Part of a small language model's weights: LayerNorm before each block, 6849 steps.
MLP neurons of a small language model. Each row is named by its layer, matrix (up: input weights; down: output weights) and neuron, and shows model dimensions 48-143. Each number is 500 + 25 x the weight over its row's rms, rounded and kept within 0 to 999. Numbers have three digits each.
After each neuron's rows, "fires on" lists the tokens most often at its 100 highest values on Wikipedia text that the model never trained on; "fires before" lists the tokens most often just after its 100 highest values on Wikipedia text that the model never trained on. A number after a token or word is its count.

L3.up146:475484443469493517485508500481552458465514495516520515473478511518502459508508520511482496533502507474467505500498502462532529485520500480501493496503520486477540492515520498514517499524476532490489488505474446480472500488507486483513516504505559476469511495512541516502480507557494512480
L3.down146:511524488461490493552485472530550500485502461497507500487486514501488462499540519492486469505441484480474469514501514473530512485521513477530483451486520459506524526480496495501499505526496493482496470551520480515474497498507482488521529461534552505483525467522463491522466517515503468460
fires on: "\n" 58, ")" 42
fires before: "\n" 36, " =" 9, " was" 5, " is" 4, "M" 4

L2.up93:470513515504522536485515499481505481546527546491528527522471506503542500538459476512489496456509507506511472543527511482501492499508478460534498527504541553521493513480482498480455457491490519491485496522480498453465449517468507522511456493505517466511507506510512486488525543524476469494
L2.down93:506469537392524497531499499528499526471482458527460493525542493492502508518512497498506490557483506491480518516504515521489517485506497514488517503508489492475498483475490512493487531513489463548503493484526497506538548482523458479464542528481471526521487514497499518441519494464508523502
fires on: "uc" 80, "ax" 7, " sp" 6
fires before: "k" 22, "ce" 13, "cess" 11, "ation" 9, "ure" 4

L12.up149:525508478474489476499535535517572477531516524546474488517496500428508490456536514483505511513480482463436519529495507482519512519505521510491512470491487480504466474492518521455536534490486522501545537490486492512448488531529492542485501506474527468495525508480520529479502488535489499513
L12.down149:508509510445516485518500465527511493494477513518512504523515501491450440500522480489509503479508481515493478521457485515440494463520492468487506473512510508513474461470510495480508504481463494472503503471546528510468509516481526502500519484482501510534527523477497458511549542503532526482
fires on: " comp" 65, "p" 18, "t" 5, "ual" 4
fires before: "le" 16, "os" 11, "ar" 10, "et" 7, "any" 6

L2.up25:496474500490534463472506463503543488510506545501521478507503521480490516519467514475517518490491507488487547483533506523537488508496526485521478512490517463494477486503463507527508503532516554491452516541493487502460492543490507537488469505523520497458545485537510500480503541507505459473
L2.down25:492488525504516536493451538522441495547479501529442505491527494494474482457493477533501504510503504509498505474491522458471470465521479516510516533504511523466534518494522476525500475479453464506478493482508464539526503510515471483504517525505530488516519513506525486498509464506494491480
fires on: " direct" 26, " elect" 17, " develop" 17, "duc" 16, " rele" 13, "lect" 7
fires before: "ed" 28, "or" 8, "ment" 8, "ased" 7, "ion" 6

L2.up174:483494486485465514517488530505493476511489511518557543499477524477491506466516539491517520546477524446482527487538525474493525480507500535550509498494504504518524534470442458474569511527507483496485520533517436537440504494517499514490489469443529492501500485515494481503475453510531510503
L2.down174:519484533501528473506546498537478487506500498530466486496542453512514480501505497489502500476487507487482498478501497490446539513544514504472514492518524496495495487472527506458517489538483512488514472504527550524495475548547511475485502520475515500520487517514523493497538499494484514505
fires on: " app" 41, "pp" 32, " rep" 14, " against" 4
fires before: "ro" 19, "oin" 14, "resent" 11, "l" 9

L2.up142:464512505494509538480457519493482525492546517489496509518491509497482482470519481494493493549477492534480465534531504550464499516524488499502503482495438512542498523521514483469539551510513474531493471498500507494493547527492502523478436490499515486500479476521520531556546546513500459481
L2.down142:529464490489478458460493472507512578491474495515516478493528458485481444478518492464520516436507491493469512482506510512547514494466515473479518548506517484465479491501501518465497483486507519491539443494489521527492479488543459492486527547512504515478496541520514489463450536488517524523
fires on: " 197" 41, " 193" 21, " 194" 19, " 196" 17
fires before: "0" 21, "4" 14, "8" 10, "7" 10, "9" 9, "5" 9

L6.up141:528498474477469509461514511528504508452480547541510513501498473465492554537495477492501509523500482489479469457535495507492548483493512494521504529536512503540474547490507557521513484456507487507472498514467519458466510505485514496489502498499523487491514505458535500539498496489468497518
L6.down141:529491507477501481567475491505504514494534487488454518519466516484502536468477499476502487486474517467580472488520481510499467510494504490517498515486512506526492477540468481480517481475549510514476520528492497483486474528483511472510505486500461479508510491516462503498472530499486484560
fires on: " =" 18, "." 14, " m" 13, "2" 7, "}" 6
fires before: ")" 21, "/" 12, "2" 7, " 1" 7, "}" 5, " f" 5

L9.up128:482564505491505481514502507556508489496508476486472577498487508475512484526529554458511449510493479512478459516464498499521513435490498472517511457455465493495460508480476466477497496455500513533526484493537487483518536496517489514491491485473548482569528487483485483456499520506527495498
L9.down128:460469468533514482492512497490438501510510464452486501529524464486517526518522473534479495505484515504527476479559510519511480523468476502514497481507479483527475478508473519488487498534508500461489492495488544523486511493511509513491546530480508502514536555511513470478479498463482519467
fires on: " col" 29, " Col" 27, "rom" 16, "m" 7, "is" 6
fires before: "lege" 23, "lect" 14, "um" 6, "a" 5, "ot" 4, "in" 4

L15.up193:482482459473519535510511515483538437475495521589544466499489547540507468480537485500527492493529482485490471515505521490512477521506506479520465494491497496501509554469507506532485490523495490475518499513447482499491490489502506475500504499449545496498495524494468484463542518517471498450
L15.down193:484490481477519543525517485515506512482518499540504532469542488463560527510450507500564483489477480489526511508537497471482478491503497543461526512518476480463530514489478498536497482497487520523509495490523514529484515490495490536487518504456484529504489515552494495499492491502478473500
fires on: "==" 39, "er" 21, "\n" 7, "===" 6, "n" 5, "ur" 4
fires before: "\n" 73, " and" 5, "al" 4

L8.up67:496490520482493509508472490491537471474517485514522485483497503515508473503517524531530481507501473470457555484476504525510553499497488479525449501502506532491443500469545525522507543477544522474539505480487477508467477540519500564498504496466459519473551485525506518504480516514519475521
L8.down67:512516519487497488509456492490441481503479506493524502451566491484489492501491497467507466504510467461526520505512533478498510500491471495482500531505488506497534479471499498484544530519511495533494445505480498474512526440540498502491492475554441480540514473504504530506517537516536492524
fires on: "ed" 47, "ent" 18, "gan" 16, "ted" 4
fires before: " on" 16, " in" 11, " to" 10, " for" 7, " as" 6, " a" 6

L10.up80:478481499451485529494476521508481463498499522541571510469473494490488458461505486561506525491507511468489493529501512490513505485525485477493498510515474459492495538480551516495502544479537523498498500489469450517516538530475475485444506493494501503498517599515498488484470481514487504470
L10.down80:505505478485504544514490532487473516530524474526555445492494508467468506517485517512450512481523517503495516494493523508523553515518505511493503540488505471471511473427538553477520501494517462480493535468489500494506502492460477516490451500498513499453524505524506469488503526473476516521
fires on: "\n" 84, " =" 10, " ===" 5
fires before: "\n" 86, "|" 6

L2.up312:493521487472511523482451467520516502488484517502501487545506561506525509499495533508512484487482510519497501470523506486474471512496520477514466463470506495510475507467444512463486532517509538475489538502491513497527455541506519530497489481505536515513494454474530495497505548467532484534
L2.down312:482539495459455530497475489504511512494487514501532482477505476483503482480462474509497509476468521479502503510516526478507529510494505518483521527480512525550474530497463489475533523484479499510464477493519518513490475502505502528469517492462495535513491504481553507486551536474511494496
fires on: " rele" 26, " sing" 11, " sc" 9, " Re" 9, " elect" 8, " direct" 7
fires before: "ased" 16, "le" 14, "ase" 9, "ed" 7, "ore" 4

L6.up222:486511503478474529473471535535467540472496553548498542482500484496525522513484499510503482550516484512471482483484506506463529500480500469529475531529532508513486519486507505530530504446460491503525464488475517459515470519448510496450494483531491499495530452479516540469498546512528483476
L6.down222:528470483488493518518476489516491524517499486502477519497476527485514544473492472479479489505472515465529466499489493492506491461519511480563506526445530522473516580478477484512500529460510477471483499531472501479484507520529537505481467483441482457500528500513493520489499514514522550522
fires on: "." 92, "4" 5
fires before: "5" 13, "4" 12, "8" 11, "6" 11, "0" 10, "9" 10

L13.up174:498541508503530508491474493492527476492517505515513501508517455476560490474448466481539491502516473528495482521497517529532501529489492473508501476474511479559515508455510475524500483505496515493459505513476518469479522473499562526512478472537498494535469454459503508499488488528509503531
L13.down174:544546510506478482499489496505532481510479502493476420486442465518507544527503477530500507507517490489498520501500464505510485494506495516526479516455479508516510479510478488491518522457488484508526540501465498520502489581487477509493508458487487512547501549483510477498471517536496495478
fires on: "ce" 32, "y" 13, "ent" 10, "ed" 8, "ect" 8, "a" 6
fires before: "ed" 18, "pt" 14, "r" 8, "qu" 5, "ear" 4, "p" 4

L2.up155:478471493464483510467494570530477507497486509516517502474484503496464535499432538508499527481468509512485469500519521532509495521488500542540492511481519496493543509568520504535485510487467516481471517531468515500485492488444532485496498493453460473519500515507503475492480531532546499494
L2.down155:496482459481495491504498490509501479495504504547526500498473523520463505473510479490507492491478482479493490520467511517518487499476494548503476456506473437452484529507494555508535493509492514525454471548517510482513490512489457518499528507432493477522480522512540497490480509493540505486
fires on: " w" 47, " =" 32, " km" 6
fires before: "\n" 32, "on" 8, "ent" 6, "omen" 5

L2.up11:498538458478474495491524513532506465510527535511508496515467506507475495483506481488482514497461516514527486508538502543531526505482483468552490501469540496553517517488478483497494484524501522459519552559527428500502426484474569487498467491547477495481523506492544484484507547502530499497
L2.down11:497497484466446472507511503519489488517512518494528505525479494509499495502506466479495497509469507502512501483536532516549496507483495499553471513450534512555505524494514465480517498512552522504529524546499493522476432495462534488481487446511471500507484504505524513512493526511524487514
fires on: " com" 43, " off" 41, " polit" 9, " Com" 7
fires before: "ic" 22, "b" 12, "mer" 12, "ice" 9, "ment" 7, "ical" 6

L14.up50:482503533487513494515510511511517462467474495484510484461491499490490498496479500490517524543495460510495472507512551515472502477463460494510475526507480502510477505487550475473501489513560531509519518461503450504482516487474531518474504525527492519544540482564521521489496499520473481503
L14.down50:478506459507502501460553505495494549482528466481465512526523544531519503538492500487460501474504492497511456509514504507525475469509457510475474470516486508457524485532518544496506498489487504532479489531490484474487515481497448510500492522536531528455462510452522478441528503488522478468
fires on: "ed" 56, "ized" 11, "ted" 5, " by" 5
fires before: " by" 29, ":" 10, " in" 6, "," 5, " to" 5

L12.up242:504461503478493503502503508517501475492559500505572496463486492497478455492521475550526512488468482498476475550510493481548502513486481496498491545502526494484457486524495538499503538506543548495514520511444505508487517534485505507436508500496461508494520551443469528482505517525505491506
L12.down242:490527463508532502475505487493493467552525538518504497470487518498497502537469484527532494525491497509490501482477524505484538511530433504486494508506491483449496501452549440465513485498510493510553488490484479496511434494499501519506454492461486491472527500515524481484512541511475502498
fires on: "==" 49, "h" 17, "in" 6, "r" 6, "===" 4
fires before: "\n" 56, "ind" 7, "av" 4

L6.up94:510508512468510502493492496586544512482487543523508553513519470477528527503501521468500515516524506468471540487485496504488544519466496483544491534517515498548494551507504519541477487486474524516477516505493492496463518493447531494506493494476501478486500491498477493490508527490487474482
L6.down94:488476516529489481506509521477503508483527502500484520485479501511484473508505465486547467506528510523471530532510476512441488482454494543502498476500517514484506469549532491487525484505526580486519512498475461536482508495493518513500468499524452510498532503505470488486483522497510512498
fires on: " =" 20, " m" 14, "^{" 7, "}" 7, " km" 6
fires before: ")" 15, "/" 10, "2" 8, " 1" 7, "^{" 6, " f" 6

L2.up169:510495503454478542506506547504514475463532507558512474521502528474496523489480524509477534484513485516546455501489493496524540476470505510514502471461511500545518490512532489512461465449500520512540502498504480533507506514478517497539467481503525487503547502490461496517510523567525533487
L2.down169:489483505424457482472510508508500463461494510544506470512529528498509505502512527490506480473485486479509464499497475514519496513479493519494529503461523495550510477466520480513486505531499501542528542500511486528479517515488508489479529442514522496524517470474458504512525495525522534515
fires on: " cont" 38, " att" 25, " ab" 17, " con" 5, " inv" 4, " Con" 4
fires before: "r" 15, "ack" 10, "end" 9, "in" 9, "ol" 6, "em" 6

L3.up183:509496476473459525497530501545482488522509496543535494531490493499490491479470481519512532468505483486508507506508500485515481465522438498485487483526472490500443542522501518480510492483548533499500497509469493487516467518509511481502446514484512484478470554496501482493488503547521503461
L3.down183:544490471521488490534500472502498531487514454518527538528490471475490499552482483545503500510525499450516500471473498500510431503499512512517523480531494514505486548516517550497512506435480458498476509491477451483506471492471481504473488501483451494484457520479507493480519512489454474506
fires on: "\n" 49, "==" 22, " Co" 6, " de" 5, " Car" 4
fires before: "\n" 25, "-" 22, "S" 4

L16.up65:479469481485500483515491536509542475467507523522566537542461502514493519523518519506510515492475500505527512496483503486501529430519504501507486499497517444502485479543505448427512556523439498541474509482500496493509495502535489540513497486525484476476535490511513493475452517471512519486
L16.down65:496504485481492535526510471508470528490488483528490495542476509472492486490499490518518502533480492515460552486517488470483514449530541517461507522514519521502517431529503468466520466448499508485524531510506483501437535505503471527548512533491530484523527437507497449465486527499498452516
fires on: " comp" 70, " Comp" 17, "p" 6
fires before: "any" 29, "le" 14, "os" 11, "et" 9, "ose" 6

L16.up249:481501518488503510488435514535500543511487469477552469576503524493538535511494531483542456487484499536486485560517517444459516477464484493541491509492480472547501460487521490500527500531486519492528495462498486519494474533499495508494496497480482497505470479541471506538506512516515462486
L16.down249:523486500522472483472500520526487499475517505484493510482551496492498494411564467489499475535488520494490503501519503521487508515536528517476462469525478487523544545523477489487484496513496505505464492522515481524498520512469504538542531475492466431451522531477531481512495523507537498499
fires on: "4" 18, "5" 16, "9" 11, "7" 10, "3" 9, "6" 7
fires before: "4" 13, "7" 11, "3" 11, "6" 10, "0" 9, "9" 9